config = dict(
    num_hidden_layers=16,
    hidden_size=160,
    num_attention_heads=2,
    num_key_value_heads=1,
    head_dim=64,
    intermediate_size=448,
    vocab_size=2048,
    hidden_act='swiglu',
    norm='rmsnorm',
    norm_place='pre',
    norm_eps=1e-05,
    positions='rope',
    rope_theta=10000.0,
    rope_fraction=1.0,
    qk_norm=True,
    attn_scale=0.125,
    bias='qkv',
    tie_word_embeddings=True,
    parallel_block=False,
    init='uniform',
    init_std_qkv=0.0395,
    init_std_o=0.0,
    init_std_up=0.0395,
    init_std_down=0.0,
    optimizer='adamw',
    learning_rate=0.00189,
    lr_mult_o=0.664,
    beta1=0.95,
    beta2=0.99,
    lr_head=0.00545,
    warmup_steps=374,
    schedule='wsd',
    decay_fraction=0.438,
    decay_shape='linear',
    final_lr_fraction=0.0,
    batch_tokens=[16384, 32768, 65536],
    max_seq_len=128,
    doc_mask=True,
    train_tokens=267000000,
    max_steps=7509,
    dataset='wikipedia_en',
)
MLP neurons of a small language model. Each row is named by its layer, matrix (gate and up: input weights; down: output weights) and neuron, and shows model dimensions 0-159. Each number is 500 + 25 x the weight over its row's rms, rounded and kept within 0 to 999. Numbers have three digits each. A neuron's up and down rows have the sign that makes its largest values positive.
A block is one neuron, or neurons of one layer that tend to fire together. After each block is what it responds to, as a language model described it from the Wikipedia text at the highest values.

L5.gate64:508503505523483482457457519489482507516499488537499460497497520515496492513536499532517475508499504466456525462506494501486485478512526501450463479508504475514501529458487479444537502558479494490504479539453525566498501526511468515481536462470500497551501523478466484534467542487440480514491478496504481468498509495512547497486483468484541514483526505486522518480520500478460462531487503440501505463466529478504528510518503472522505495514496494479435487499500525506527522491459505
L5.up64:499502463549542506489467583488531551480518506515518516505469499529466479497527480507522495464454539488480518477514506458506485509458478512483514486518505508532504536466500465533511514509513507473501532485481468511480536509472462527502542487503532516519508527473515505495492493509476497517520550507498472484478524506492479439465479477490535524507452528501489509486523498495490476476477506512503502515550514484537477513505493508560478510530492482503467494503520509529561558541476521
L5.down64:508516502505499474508467470488500530460516480486511505473481552533483498515513512537533484486495492475493510491480503481499523477472527482482515503556484524516502526510506429539540508484488499487492491475496471496466534499509462447498489468505498509492531501517516505437495509514539479513499515508477465516521506453466486508543449510500492489489467433537481503516489485527478516535530523519512511498507527542527472500429483517537481502527525440551482487463485507491475542478489511
Mid-word stem fragments. Middle word-piece tokens inside multi-piece words, just before a suffix, e.g. ect in archit-ect-ure, ruct in st-ruct-ure, act in re-act-ive.

L5.gate124:505486502497512505478546450510495514480551494483451532489539463511503475511456502495489500427477457472453461512489502510494535505507464523471486477526520485513525541489478427491480509519482541522523470495506515511494457482465478484488497506494516481511497477485497491482507510496528521503447481503519513528463475469482477499510480501493494511524500501519474488494492522492517503467527508525477499531520473504463527520547495445471455513514517513480465518482428489483550468528496530
L5.up124:485454495521520515480499473506494499517511476507545523516473535535497484555535487455430510508513523540517517521509505516452486529512503492488472478520513460524503523473483463487499481487504475514557495465496481512486500491478514532475483507480468490481487489542473509490471474508499531497474491497518519481482492483480504430506463505537492547433536483541491482510524502501516451462486469525507494468501502494498539496466484466509488510520499488479546501477551482505527455549511517
L5.down124:490452492466529555515481520464502509503459532507498481485487470492519516520507523478554527473497514514565520499481460480505500468522525531517450500545517519470508455492488523490498502512472471511487494492478526511525525510503536454504486509504495527509462521485529499497499532551496468510500509480464456510558489536518493496497528522502522455508478488483483528512502516496471543502536494466486490510535507479521455476497462551444498486472471524500495479469469461492520501478473461
Mid-word continuation pieces. Word pieces finishing a word split after its first fragment, such as wh-ose, g-ave, B-ig, Shen-and-oah, plus decimal points inside numbers like 28.52.

L2.gate80:501493517487492499516505502530463532501478505464544470530488491525520455484499482526481539488535501525473530509478477503544461512498520501513506503492573441518534519500486529495468534529468527525517490500500452503516499510502476466479516520532497543510538492501498464544488467516469507499518500468486466508526514471549459471443542531465522544500539476503520478486504521486504500494505525466559535469499480502512512497523491496532485502492564518485507510496467450490486498489512502
L2.up80:504532521457516490455496483544538535502509543468471492531506510483485498524503470516476525468502507500515484490526455471489445512488499529475477524476529502511516474483498490494528487462481516515481443449531507540491497506505563469472504510516500486469515502545477497531535493546422480464513509501452516506486507473515489541502520507517480487459531491479505459500494502534525501496499472527540459515478509463479505457492501480481499489519474488526524482540485535455484506497489491
L2.down80:503534482460495514480493483500529483518480535504524538535506533505471483483531454496490470483507509542485477468481536441484489518511522473480465526495474487501498509452485468480539544475520519490487525509540469438483539499481546508494518472516520514484542471500503519528490481462501518444481518472516475517517499481491537487515486512506543477506455490460505492555479480486481499515460496488532459485493508514487490483527506541487498516480541474500519455503496537539535490518511545
L2.gate217:507518511480491492515466527499518530520476468518491478482462540531487541451552496502550522487488505489497499479454541487503492476475493496484505436495487516459482459515490482507511538527492450484502492492510459539503474479490507527470507549539500475500495460450520521524497515483485515462529474521494484440488474472514539513484523531479484464511502514536517513523520543530540514495485505489522536506512464511508467467526508529450465443497492470525480492490511490482524493504476490
L2.up217:547519469532491546511455478488454515542487507486527494467476458488497498511502522507511454451490474498525518486486477545533509506506490459464508549461515520551493506507520487520455498469523477495504478485538503503543499493537498529498542457477480563536484483534484510461491572517466482499508525479525491480508503522522506529516523489457518499502490490497514491465506503521485509477456476512534485489520531530495546475495534514499527501544460483505522469511503483488506495495517476
L2.down217:511563508459492502516488550495491527504440466494464496535479525487515517494476498476511534503549477500501493518483525461502476480508517499515494524497524526483511493523482517510484492535519466528498495490508517503522513503463503514497478484508516460504464473513488492477532497524510516444488476505498471497517509508453537511512500512462519444571486603477517495522509538485556508499534461510511526499552520500475507478493515530480485468517481530540508526491528470493476478493518491
L2.gate441:517526456516537499512479545515492522495481486473494503477480526522504470514467473478463515506508465527513528468500511496498517553485511451502510511454482481517489446515529505489518503533507449546495517500534494537538518467482489515502483459536510492504490510525475468519503481509490474483466475514555513512483488497528473529519504540484511487517498515491507542539495486508505483523476501495582502528530525485464522509462475494520484488537454500531523470473506446505540524525554483
L2.up441:528511468517533486523514471516498473512465499535505503451446491504502512558503484512508509545521472496516541537478489505506491508502497515498533491531480501492474506520499474470511513532505475515472504487497485517530486493506506521526494537513539523515488473509504508499568475492452522482479515460464514502515518498492540466477496499434483538436512491472484497505469580480519491527479523482506517524533484502485480500530450529480506505481504504482519474457462436543474504513479514
L2.down441:490527489518486524489490494442552470484497502512479516488479497481477480504527493516519496517476500487518482500476478454484529528531521498432520536469520479503490495502494503501512514517547508493481545493532549521503517513486480532481517525509500447486488468583452474480515514484517497443469472467502486533495517494458483488454507533502502499484525542496502467483489483447556528497525542506519475545528494501504533500513493532529500455460503486489491497492488484535530495536496515
L2.gate445:513498525515520527483465499463528493491424454491479497480509506536467507505553516497520509480462514457474495498459488482494484535514490543462534522470487508559521511511498538414502517488489546476496521454512490517509468554487506454467516502512512490506495499495496519514502493502477488512497493479512527520508525488488473485496484522511496516505516487499540465478504499486482519505500492468562482528496471537504487454506488525498476457541501523522509473504487499565531504518457532
L2.up445:506538471501487485534522466482478497497480510447526437488482549504465496468455505518491498491514469519506494494482447503489498508535471476497482464497499482521498481516486420541540492506487497509534511522531449500527470527488522474477484500472489543514519494506495497511495509500474508458521489486505492485518555519499503506482516535438520437492499534468486561492505489515515518502520464532568518498512513534498497531541547525495485512484502518512516494480518485486481536499503479
L2.down445:515507517490475515494486488466527516515449508492501488526541511448457524448492517532491491475464501493489534545489498489483535549507519537507518484475526505498514512525495488455453517510492484473456524523541528553515456504463507535445524486484533498514502533518503504489483532560458507493485492500496471491502510443517472468512498540513509482466542500456501490478498520476516501495475482515506506524519503476508516474539445549504473476472503535480494529520486500507520512530521503
Past participle completions. Endings of past participles and similar completed words that set up a following preposition, chiefly used, also based, published, known, named.

L5.gate113:484484477509493524460541503479513464527511480498486467529505500499514545487439534512463494462491469502516504490526514508542528517502500485515495489478541490498470512513516475497500450508529490550436481476526459497542528479478503496508449522481466483514525494511482478519495513465483513528496479503496484497518503494540542483515502526456503448518523479483491515450534484460484426472498532531475505496465526483507471498478471527515470480528527485504480460508495520482522548526516474
L5.up113:505482503476516515503562515493573476470472521545490497476479505519517524512504477501485523459475498455495517504498569471484507485513511534489532509475502486494526465498510499492463490528514523510501508464511507504461543499537502523475489492493493523472480495459452519513495453475541502498530506522483412480498473541494479453537475513471475476548538519463476526513527494522521489507520501507496482502492527533507486466468532496534489484505490536464498538487501493517525509468506523
L5.down113:519458522470503482518485527488472525504463475551497492481488520499504471507510549511487496504506513509511480506473469483490473496515515523519505531470372492455515501510495503519523494511511485540521526528447451496431496500505492516494512451468502509511515471496476514484492484532498501526469469503502528479514497485508531488510484517541482476491524465495502502507493494481458541527465528494523509479500499498506523495512505489522576555505495523458458526490487518490503472508523513
Copula after article subject. The verb is or was opening a Wikipedia lead after the subject and its parenthetical, e.g. "(born 1959) is an"; more weakly, middle word pieces such as "ia" in Xiaoping and "l" in complimented.

L2.gate196:468461495474522502542524470474519533535475487541509532486494481463499496513515483501479520463522535473469503493522545519491520498493484463509480485497523481518474467495479510532509521553500533484524468539487519537477469507518518487495462518469515492527479577466510506522516501466474524519501555531493500484503471491553471453504501528485480504464475475510495488484538495549492460521458502483512512523533485536461537535488476536497467458515541489514514522523503507511486507481512501
L2.up196:500486505553473505493510518572544529533512509518482465532490491484535490462559504508453485451480477500500493482523520482476514492494482519467504522450479500506488476467511510518553460501472477525495517498467545510494468457505487514502479482490498454501498510458512502480523460495491486519537480485516511474502473496464468496505556505478474463494444520492488509507511468509515473543550508477511544497528519535525502509491522523474501464545478490541466472486493494486496491503535476
L2.down196:530439506542458518454489489522517507519464535499495517502507498484511513513544438517494516496526546482475484503486484436487543530518463489494530515459499470525490495454472465523467443518488517518495509457484507490451505540498524520496523498514486465473506513486471526484456470502523512518503461470509495484498516458495498477567486495507524478500486457509487523507458483515483535500497531497481521517487507510519555524476483502523522499457503506508473498514472481489523470508530466
L2.gate272:483509525532531475493494481503513510536472470514503502457456527514464512488528482486489525495456513497497509456520520530485511524475496534476519514506469506448482517513510507480489494485518467508485421498468572494472490490486486557512493526495522448516539516535527466510482496503500508511469511516479518515459517516528520520508533515479507513485449504494509509508509500487527476541495464501508577538563477490514561500498507479478501488502509516477530478526494478505481460519540505
L2.up272:481503481518488517502507470501481478525530512483488499508522463492447551482527510478498496450541501511536482497528493535479489501484482485432500514445537529515462500490512491499532538505447491505469456546494516501489535499488543545515491497566488514503513530482530480506483520499470495543494499502515533496499510491497450494488483547480478488538497475487502500528466528528463513514497468557499488543513499500480512496492482444530489452471525533500503497513519484447487487477483487
L2.down272:549510487531500480451488484512536491499502459501512529493471508488474487463504519493462491529491514456458474503498479471495479486522456494481520524503484493493512499496499497525483452531523511456470450513480500470468526518499488534482498483511484499481487528483478478481488454502511508551497519462508526499482523478536476470480503529483460465572450423521529476511495510492524484485487535519489553488504511526466504536484515452482511514478481522510494539508500500503449464487529472
L2.gate305:475545516517484495503524516525470442522511514483503550488550489528489476512493498508462477504536494492517503428491473480520520502556523506521489533497503537461516514488524515529462508514494463504494485487514515481520479481524489503519499435510480557496517495508522516493477462479471529557464530494478476494511512504488483482490469516500484467511439447496525468498502499521474504510475529531511550526512496479483527513492469494484456445500518492490482483501492505494485468506552445
L2.up305:461498474529503479447488528467495507511495457505498474466469468561498515494515472495512479517525484475569514476511527496497461498533512531518535522517477501510525507467520496489503488514504561469522508520484510536520488542513500517551512485489484503483484494513467457537530500503510500480533482520539494502478557495505522477521536520498465549507520491490489490498513532449521482488527541517518520487513474483493518475557515478502551453531496512517509493452469516471486503450508499
L2.down305:495484489531443492482497550506522495539529485462524521478490500505475519523501505480496519509501475521507520491492496481492504482511460495478479516497530506484496543482518528508495500515479507480482487485521495460521521469502468533534519485515495528531517497488532494480470440545508534525503444452483521519396521515506495436520501523504487484555490464535482496511508503500466504476456558534489508507527492486505487541458524520472524514511485490490494484525502531493454462516516508
L2.gate400:516472503514512510481477455485521481544472536464501510494490472512472517516514505483500511494512517546482471522508455524494534506529533506457475505529505519505524504466525494493504512567499591498489507480502511534489484541491428485456497489500502515476522506505520480515540514489422501507497492477521514477487500541493471454461514524446525496486510484519505502473534480470505519512466500468505522495487493504488508466511497497465476513541486524498538502478515465523503446459522515
L2.up400:492513477557507533514532578510504479505509474514538462495459507527480520486525477506572528517514515489535518526462541500477480529515563504514508530526472462457492533470526457508487520517510501514482534538460495477499480481513504515495489472526547451495468499485502515502553483485525481528463470498475482497548493512512473521502495511516510497516506507470452522503532508525530496544511520512490512523511477541510496538490536507510495488496507506509488529477463490467476518519527504
L2.down400:500441457508481446525476486486499518477507434467474494513480481500478494506508481488470491484529516507491566528486465523495485501508531496511508563481518496524492546491505469504490493523487499477484450475474540523476494509498503466523499505466459460530440534455465487510522481488470491499473516547470507501509493505505466490509475518486492537467501496507519556513495497528450528476536513493459507496531486511517502488512500495451491471499508482515489533493509523476472495513557456
Sentence-initial subject pronouns. Subject pronouns and determiners opening a new sentence that refers back to the previous topic, mostly after a period, such as He, It, This, The.

L6.gate159:512473523476452527537472508469469483508495508444530513524509420504483500502463504526538476526474498527503529502478517505491534511462474482475524467492529480486449517484499488554520496561478531521462506464528496492426494516484495541511479529549504480507541518520489472527501517474496521489507506496514561490552496488507516515493534514494495528518493511494501471501518509496486497546529530492523547514504499520511510485470516481488502521510494482440530488515458485502490490482520492
L6.up159:493478506503484513475503524509480496436528515506507496483510499485462495502494478491525519463485454546503509496539483537477549508457492495510499474469502512444480501529490499509490487506493532459503523487505469483497518509454580494503498451462481488489504492467477492500495478518496497532441518521500500512524523501487473481504470508492487461516515502514524527492510477516506505582521472513479571498486488448493481455471502530553507462523507443505471521542487495509522520496513513
L6.down159:485474490480583466509475519469497482484515465508490461493527496478477514516487466482477509478482492501553483524462495490505533536472504478529543462512422497514516489519438508520512487467490488482541489552480470531505492476558508518484538483475465486493502535528523470487540524508458485485525525524481483492478524477491501556520464507517469475489463512495483491504542496502504503471465513495499511504545487512491494506476513461507505521531552504490474465501488525510511503512478506
L6.gate191:468482508448470493546510510520501477514536472479500513509502484529491496486504457530507444448487460469484493532485499489505478493503519493552531499515519485518465525525441483491492459489508525522557500465518472517467481495452508498507485512465499521504535481498515468507508509480481451502492474505511460465494471483511457524529511501516511477483511492540504512509479471503517513530460471529520506553486483509490480517491473472557442487502531521501466511517498485536537523460547479
L6.up191:485512509489505502483500539472565489503511450506500460508505516470489526491524454462500497495473516532509490459513509455450540540492488483491518520522477453492510458498500548489521515542521486522544510502506516535501475512528476501468552502497518508480476520567451488487496520489497475543539553507475514475482555513494507485550486530481473480530495502473490512473493530553546472523512516498500516510478474500518513485494530482511472522509490512463494503489509519500513547492464487
L6.down191:511515517577549457487545514522479496506477523464552489486464496479509501481495480542536433491500487484509503531476515494521438500486452522511443537517520494514508543497522488491468469471500477505479501518498493524501537495504460491540501540499535480485534512489481499494493497479462513546468486483512507497492479470475520484497500508479512493501469481454503506540489480457460475568514504492519531515470492503503450485501476490499495529503502539500530497501510519527530513467522519
L6.gate214:507503492514469545524476533518515516454457473494493537518481446499516512514478498491502467526513494478520490535494534468499494502499499484479505484475527529512495500523467473470494512514473557492459497507512554511527503532475452518525470535487522489524510506514473509565484537473500483498499500484498520498464475454527534470468522548515494472474462463469499479512517528489515511459501484506492545471507523486535537510509497525520516492578497515516513495447505515489511482447528473
L6.up214:498515427497496544502540510453525485473499514525503489495470513446517485503513520479498525474524518518497576509505526511482492530534501484521514501502531507515502493560498489500539493495463507489484564504505512497503544509484481489445500505539502527505504478478522539457497465513509555501476497510503461496506475546487519502510508510483458466470507490501490474524479478477493546497522501497475514499517516558473484516520480473500510525482523535510501546477495440532494518537446517
L6.down214:509523520489478512536482533455519497545487500519539487501493488506513543519492483512486502492492468482501550536494502522509505498494504466482478531490593541503504489524468500500530519539559475541480509519471509522494512530505454459478488489436486515502517488502494487492531483491529466476484494469494481526488486510506536521517487520519507447530532530537479474561494504464500543507516529514531464505444503514479517496496517480519495496502502524496532461507473485547525533488472520
L6.gate338:540490523521476484475492493486515500499483521527511480471484457495489517498502494513498489507479509478478545492482553504472488493527475476502497468507511468541501526511482480479523496521527516495499530519522494567498501523471488536467509489525494479533540469530515452529494546493475509505509551550516499501542522477522552522482521540524542504513474491499550500497555524489493518483520535529536515509519514502494519517500477463526500530558483537496527436467502440521511486495513533
L6.up338:495481501560476479507475485490506465487487512499519443471467470463497503499469508499518494501510537496487495526473491547495475532529557531480522478485490548528520512511432529497532537496498486475492507501475519514492496472497454522480497485478517492524516526521422493476501497491506510528466509500510475492521471471500484491497467493499485522484507473549510489525477490554529528485496516512496517492490513556481522444523484512535513535524518458480453522527454506525509536535493533
L6.down338:495411489491516467506471528463498495505532545474531467465490462485498523495491495478530534478520507489492500521488537548504472522560478491516498494482473542510483497539470483468533533475472465489520501469532528488494498505491506478471515450491509531507508473490447498473463508533469484517511493469499519509495508465492506501465491526503476477488487567509524496561508507523495564475523520486503522502567537470494462468488495500514543509503500497497482497502481511480507505500487508
Culture word fragment. Mainly the "ult" piece in culture, cultural and culturally; more weakly, middle or end pieces of split words (cre-ated, publ-ished, bu-ilt) and "year" after "one" or "same".

L6.gate76:534486472514521479516486463493480548504499462514512480529483473482482502486474515509515518522483486518486514517510514562488532546534518517520483503513497518463494533506508481486482491561487507511513485445486457512518501519504498510507480523478565474515560511546482492480503544495488470449469525509492500527486507501532478488517488528563475523472481512509521526493495491508485469485504512503527536502476485473488505476492491532510546467525500511471500426459564488529538488507485534
L6.up76:509492495425496516497491468519505554516559518461497494495458481545485526500518461512480456491555498488470538493483480520495500509503525511494448490511515488472503523496503480499533465450501487492523479512486453501520502474484542513515464452462515494507449509466509488500509470548508508563519480489479487493505482495485495463489479510459517481499526495496486468521509531513520495516553500493498509485537505506473558488481492484476486510550532478499512464510516485529489451512460516
L6.down76:504461496483442472493497495526522485506504581526468505489514459508524517476430490512473505477504482501477503489480508478516492517516517524532492477480542485501526519464464485480524502482495479480505475495511511534507464505517491455477510467488482483541517512504522494577492476540477471455479487522496479481497502506494468515496479529467504491484457451485513447499476497540473506514497495534460499469452498517504497500530507510522501453521418489531489485533528499491485508525497510
L6.gate85:486485463503531531502492491492509472451529501505493490521530455474500497542490498556503518490542487499550548534511545505511514474545542473493474489494506471497523521515499479493482533514485503460482518491514493491531489482472493500474523517521527500501526524514550504531511524493460409492528520520545496499464485507516484524524493443500472481521468490494529512507490532530517494511518493523535538512479508542541520499535541477515531483534509487543492497489482465505503499513559487
L6.up85:475467510495516538559507496501477502497497502472448497534503521564502494521538505514519509447518477521494477471458500522532471505498501553528530526509504506514502485464493482449543508452521503453483533485476498467525460490491553515522465530524515482543471491511508479533517510486495513502473491542484475495524500450506493516485478509549523493494522501463469522468544481503488448507510494508507481485485477503469543484479547488503518509539487553515526513517470531498520497515490504
L6.down85:470452503512508490525521451483483476449488516509526510505494480497473513492515548467502511510524506513524519516474462481489509469486516529508522467525543504460485442496479510463483504515485485507473489497488489489486514500504506548479499487534492489443499489497497471542480480519481500545519503513498482544512491524501520505480533487523498540527456422518497523516472502500491436505521456507472484502440523517561481489543494486490496511510455515522502511526473530491459441484509505
L6.gate188:506504477503478507486506518466482489512494526549525507496517537504517517524462511513497489473538537481470508511469467547506476516493491496502514447404533531453507562504533495499530456523524480505510536472463513507485493516454459528523503483469553529521512487500521486568489517509484499493477514503488497486487504483488512483503488515489510487477498475533490466484446480470525565525530521513534491473527481474510516526481497500501503492503479495512471494458529508453510499475517519
L6.up188:520502481498455481573473493498479473504525478535502569500467469522479501483479532478487535508524474519491507520457495520531507512487527520504517507512521488513479498511486467492506533527507537537490513512501502524498545520494507435463520449524479489495512469523473466503498492509498533499537491499532479444509427509507498488508515523505529474494522496478499525507542509506513499486518458459529472516464501534507488485448495516476521549537547467482447522491494524507515493494475490
L6.down188:487510496491471523478504492489471493471484485522498436515508503531517517532478499485491514488495519453488508499507490519524484464523516556564523499484539500509490480515507498508474532521519453502520478495531478510458484517508540503476522456493518485514465511497533527517483515445470499517464531513524461468458512525514518500449481468503559482473538500459466517509500496515463569499550483521492478482492516493445477492512501517537489488535495547490471492452515518506503525514500476
L6.gate413:492463502539508525521473480490493472490503489503469512520500440499509460417494521477535498482477475479485503500512490483487509501503473509473539487533477445475489497528488505513493538506548542493513477499498499563497472507543501526524524501478506480582519500492474475487497530534503450554484491499542513547533491521495487510476460519468544478515481471515504533472500489511502475537516469529498526501466513512512505502474502503474482492519499503486493463476519478512561472510499527
L6.up413:446510482485492481492471488480538502482505504514474473501474497518484495492525499515536528501509505540516503504537505513497497478512494523475471492539490493475485533523538519451506470511474500486506510509504448528520459514465512532467489507484522477531489494480496500473468510486519489472449531472520490535539481501541453515489396527499473517531503475497480484525486535567513503470484510545488496466485459522513521502477509488519510525554515472497493493506496465531474493468511554
L6.down413:499425533488500533520508522478485525495498495545464493487511477493475511503449490495508502466540490489490480502513458456494496517506513481483541490446512498521559480471483495464516548488455519485522529538494529459506515496485515503466497520510533522486501494496471510509490481493474495498506499527458512486495469495525458476483481518521529527499498560517507546499520472505491513478526489529545537514525515509494548506487456523488543539525468499502478536463492554449490512520513468
Word-final completing pieces. Second or final word pieces that complete a split word, strongest on "at" finishing sentence-initial That or what ("That year", "That road"), also cre-ate, wro-te, maint-ains.

L2.gate84:493480483470503462528508507520515486477477480534446531502500493517528534467533512530458532460512448510500521486459487516493507517511499472509498509431532493489459537554518494492558480491529525470472460518508487515461489475541497498514506553515476495503523479473516564493477478530524455428474485516480453478479501520515485501471481496491520458480498490465472532510511474501510497504480485523494461521499488491506522505511457509527479505521468494518500529502513476524524489509522503
L2.up84:517504507528498472546506521521549445474499480471456500532486478484489497502504491513518500529534478526499455474488459505477514459509468519500536523498472528454527484490500478528538508473523500478500511486498529516478480500502489502481484507467491458507488515475525499514502525478492460459554501516464462464469516457481521475512435558548494487510494500466485516507471514529501498479520554516485510503510499469520475495505515465525533464538534485500519460483492497516464477454467468
L2.down84:522411523473452468490505496473541499486470482539469517476488504514493487460517516539462491528474528534487479536519497536535474470524465494508517510489501469482521496495527529549449483470487482496482518452526474553483521508500525508501495454495516484516524478501507520525514499506479460495468497508503501465504511492501521494504537544519501531501566476482528485466513509497493500491540481465498477459487509514504519497540492478460499493514475514441475483507500523498564500509497504
L2.gate101:530519530537488528541525480530491508509547484519502468497492516516536441473534475492513499491439531470488519497506457490510473481495489543533509471503495489509517538513520492467496521506480507495485473490449497522474487499458517558481531556451486496495470490497528493529501518478514498487477515497506506488508505509526513474482488515456507487493508467511447511444509458455445460495502479522523515467506526507551509432508501508504457477502524515488545482474513499513527498482508483
L2.up101:532515461460495481490519458502564505534498523509522500530484514481494508528476509497479506493495482515465481478543497520511496503471518503477497529438520555483502521542521497455550499519509429522518536487488466521549538477462524518490488514506537480499491545472489481478515473507466544480474495491475511497527464535495521472528496506552479477509536475521523472499448490504493548485515488468495529480499529529520533467485483494471483493478503491474518496507501475505536523526521491
L2.down101:522388477479481508457490485432521508478484542507553513539479538508501503502461519495484495492469500513527520441548532508497510495525516487503489522467578488503483478524530440508463523541522484504538484476519503469460518498491496484492544471518453528493499471510486543490524488492500503512487514490492506527482511503508525492515501527497490551502512523517502471480485513487516494489524471484513510484476490485503474471500472447490476494500505521468516481503502472504500477484513487
L2.gate389:442534482499511517523503490521520466479480510500498512509453479501551497520487499521450439516508498486481515491464502547576508524506526512474486456503488504522504476524521515460499475552549504478472523489446484512477513510501491505506485454479513496479496530459479506502520502516502504521475490477560494518481501472504487475501506537522482502489504540543494535511480452471506518504480470509553497505536535479490523504558484516510517492492512480516545500484515449451491488472506499
L2.up389:505453512487493571483568516493548493485499506505506492512499483509497513536527526546493504522512506459506538502503477511474484500517477512543471537480518494486486524478486548459462488479489522463521507508506514508488506494519454498496473584514462539550506517481554541508474490475489489519500515501478517492510478506514475492500492501490499506508523475473481441461487502486508519537517522497484518554472479472519509486480566507490504473490512510466512512504453501560501479484501478
L2.down389:494450503503476490499453524505527478545534492465525520505472505485540507530486530534504461525522546494505520484520544500539491511466486475503510482447517501476487515538525481493475485548510481498506479471496490554488489490513556507449548486513494501470487498466475481516488484524496550476490517512554544538475511477535533517501473495492496536477562509497479503516459451494486529498495504518486552505510548486475526497498477484473513510501495501508490505470507465492544525512511468
L2.gate401:501506505520528478533537514484520509490488468505528484540514511507534469478492507559488524505492494508467536463531518546485512544456490499510545502481489492496457513519508546466502500485523471523513478497485472518479498464476485514482512541509548471521486505479487460485526534492536465428487483469516466515493518485501509504527525517487502528474531488497516516441493516503525490496550494531491500495538557461505525544477477482507515456515502507506492473449491485522551454503483490
L2.up401:511460462455492518487535458552546488480479489532523513501537467501514482495477513539495480498516483495492489473543461536511477486474455492491509494496502474516513544521539563493511485516493507480501462486478427512464525485553556480524496524480480484495502485489492505504475517467530513488480504507465498547499513449481483503541495508491496494490508500538524480483524487515483535484521497493509501516517497481523482495443527483524505464519517499523488514493509494496540444423514506
L2.down401:519439504505471501466536462485495515482500468535509545486480498526497498475474574518499469484524474524558492493502501528548467466516477478478492522452471487499500525535520487502466487466524464509489496445483470485428528476527532517480514461480482522499489499497498500508494508489483491519502524514455482494483507492482510502507511536502523539489541513555527487515533462478496533480561521499480480507485528481498484498506466516492514507475499475472473500453511495510556495493475500
Forms of "to be". Copula verbs is, are, was, were, be right after a subject noun or pronoun, e.g. "The eggs are", "It is", "Ivor was".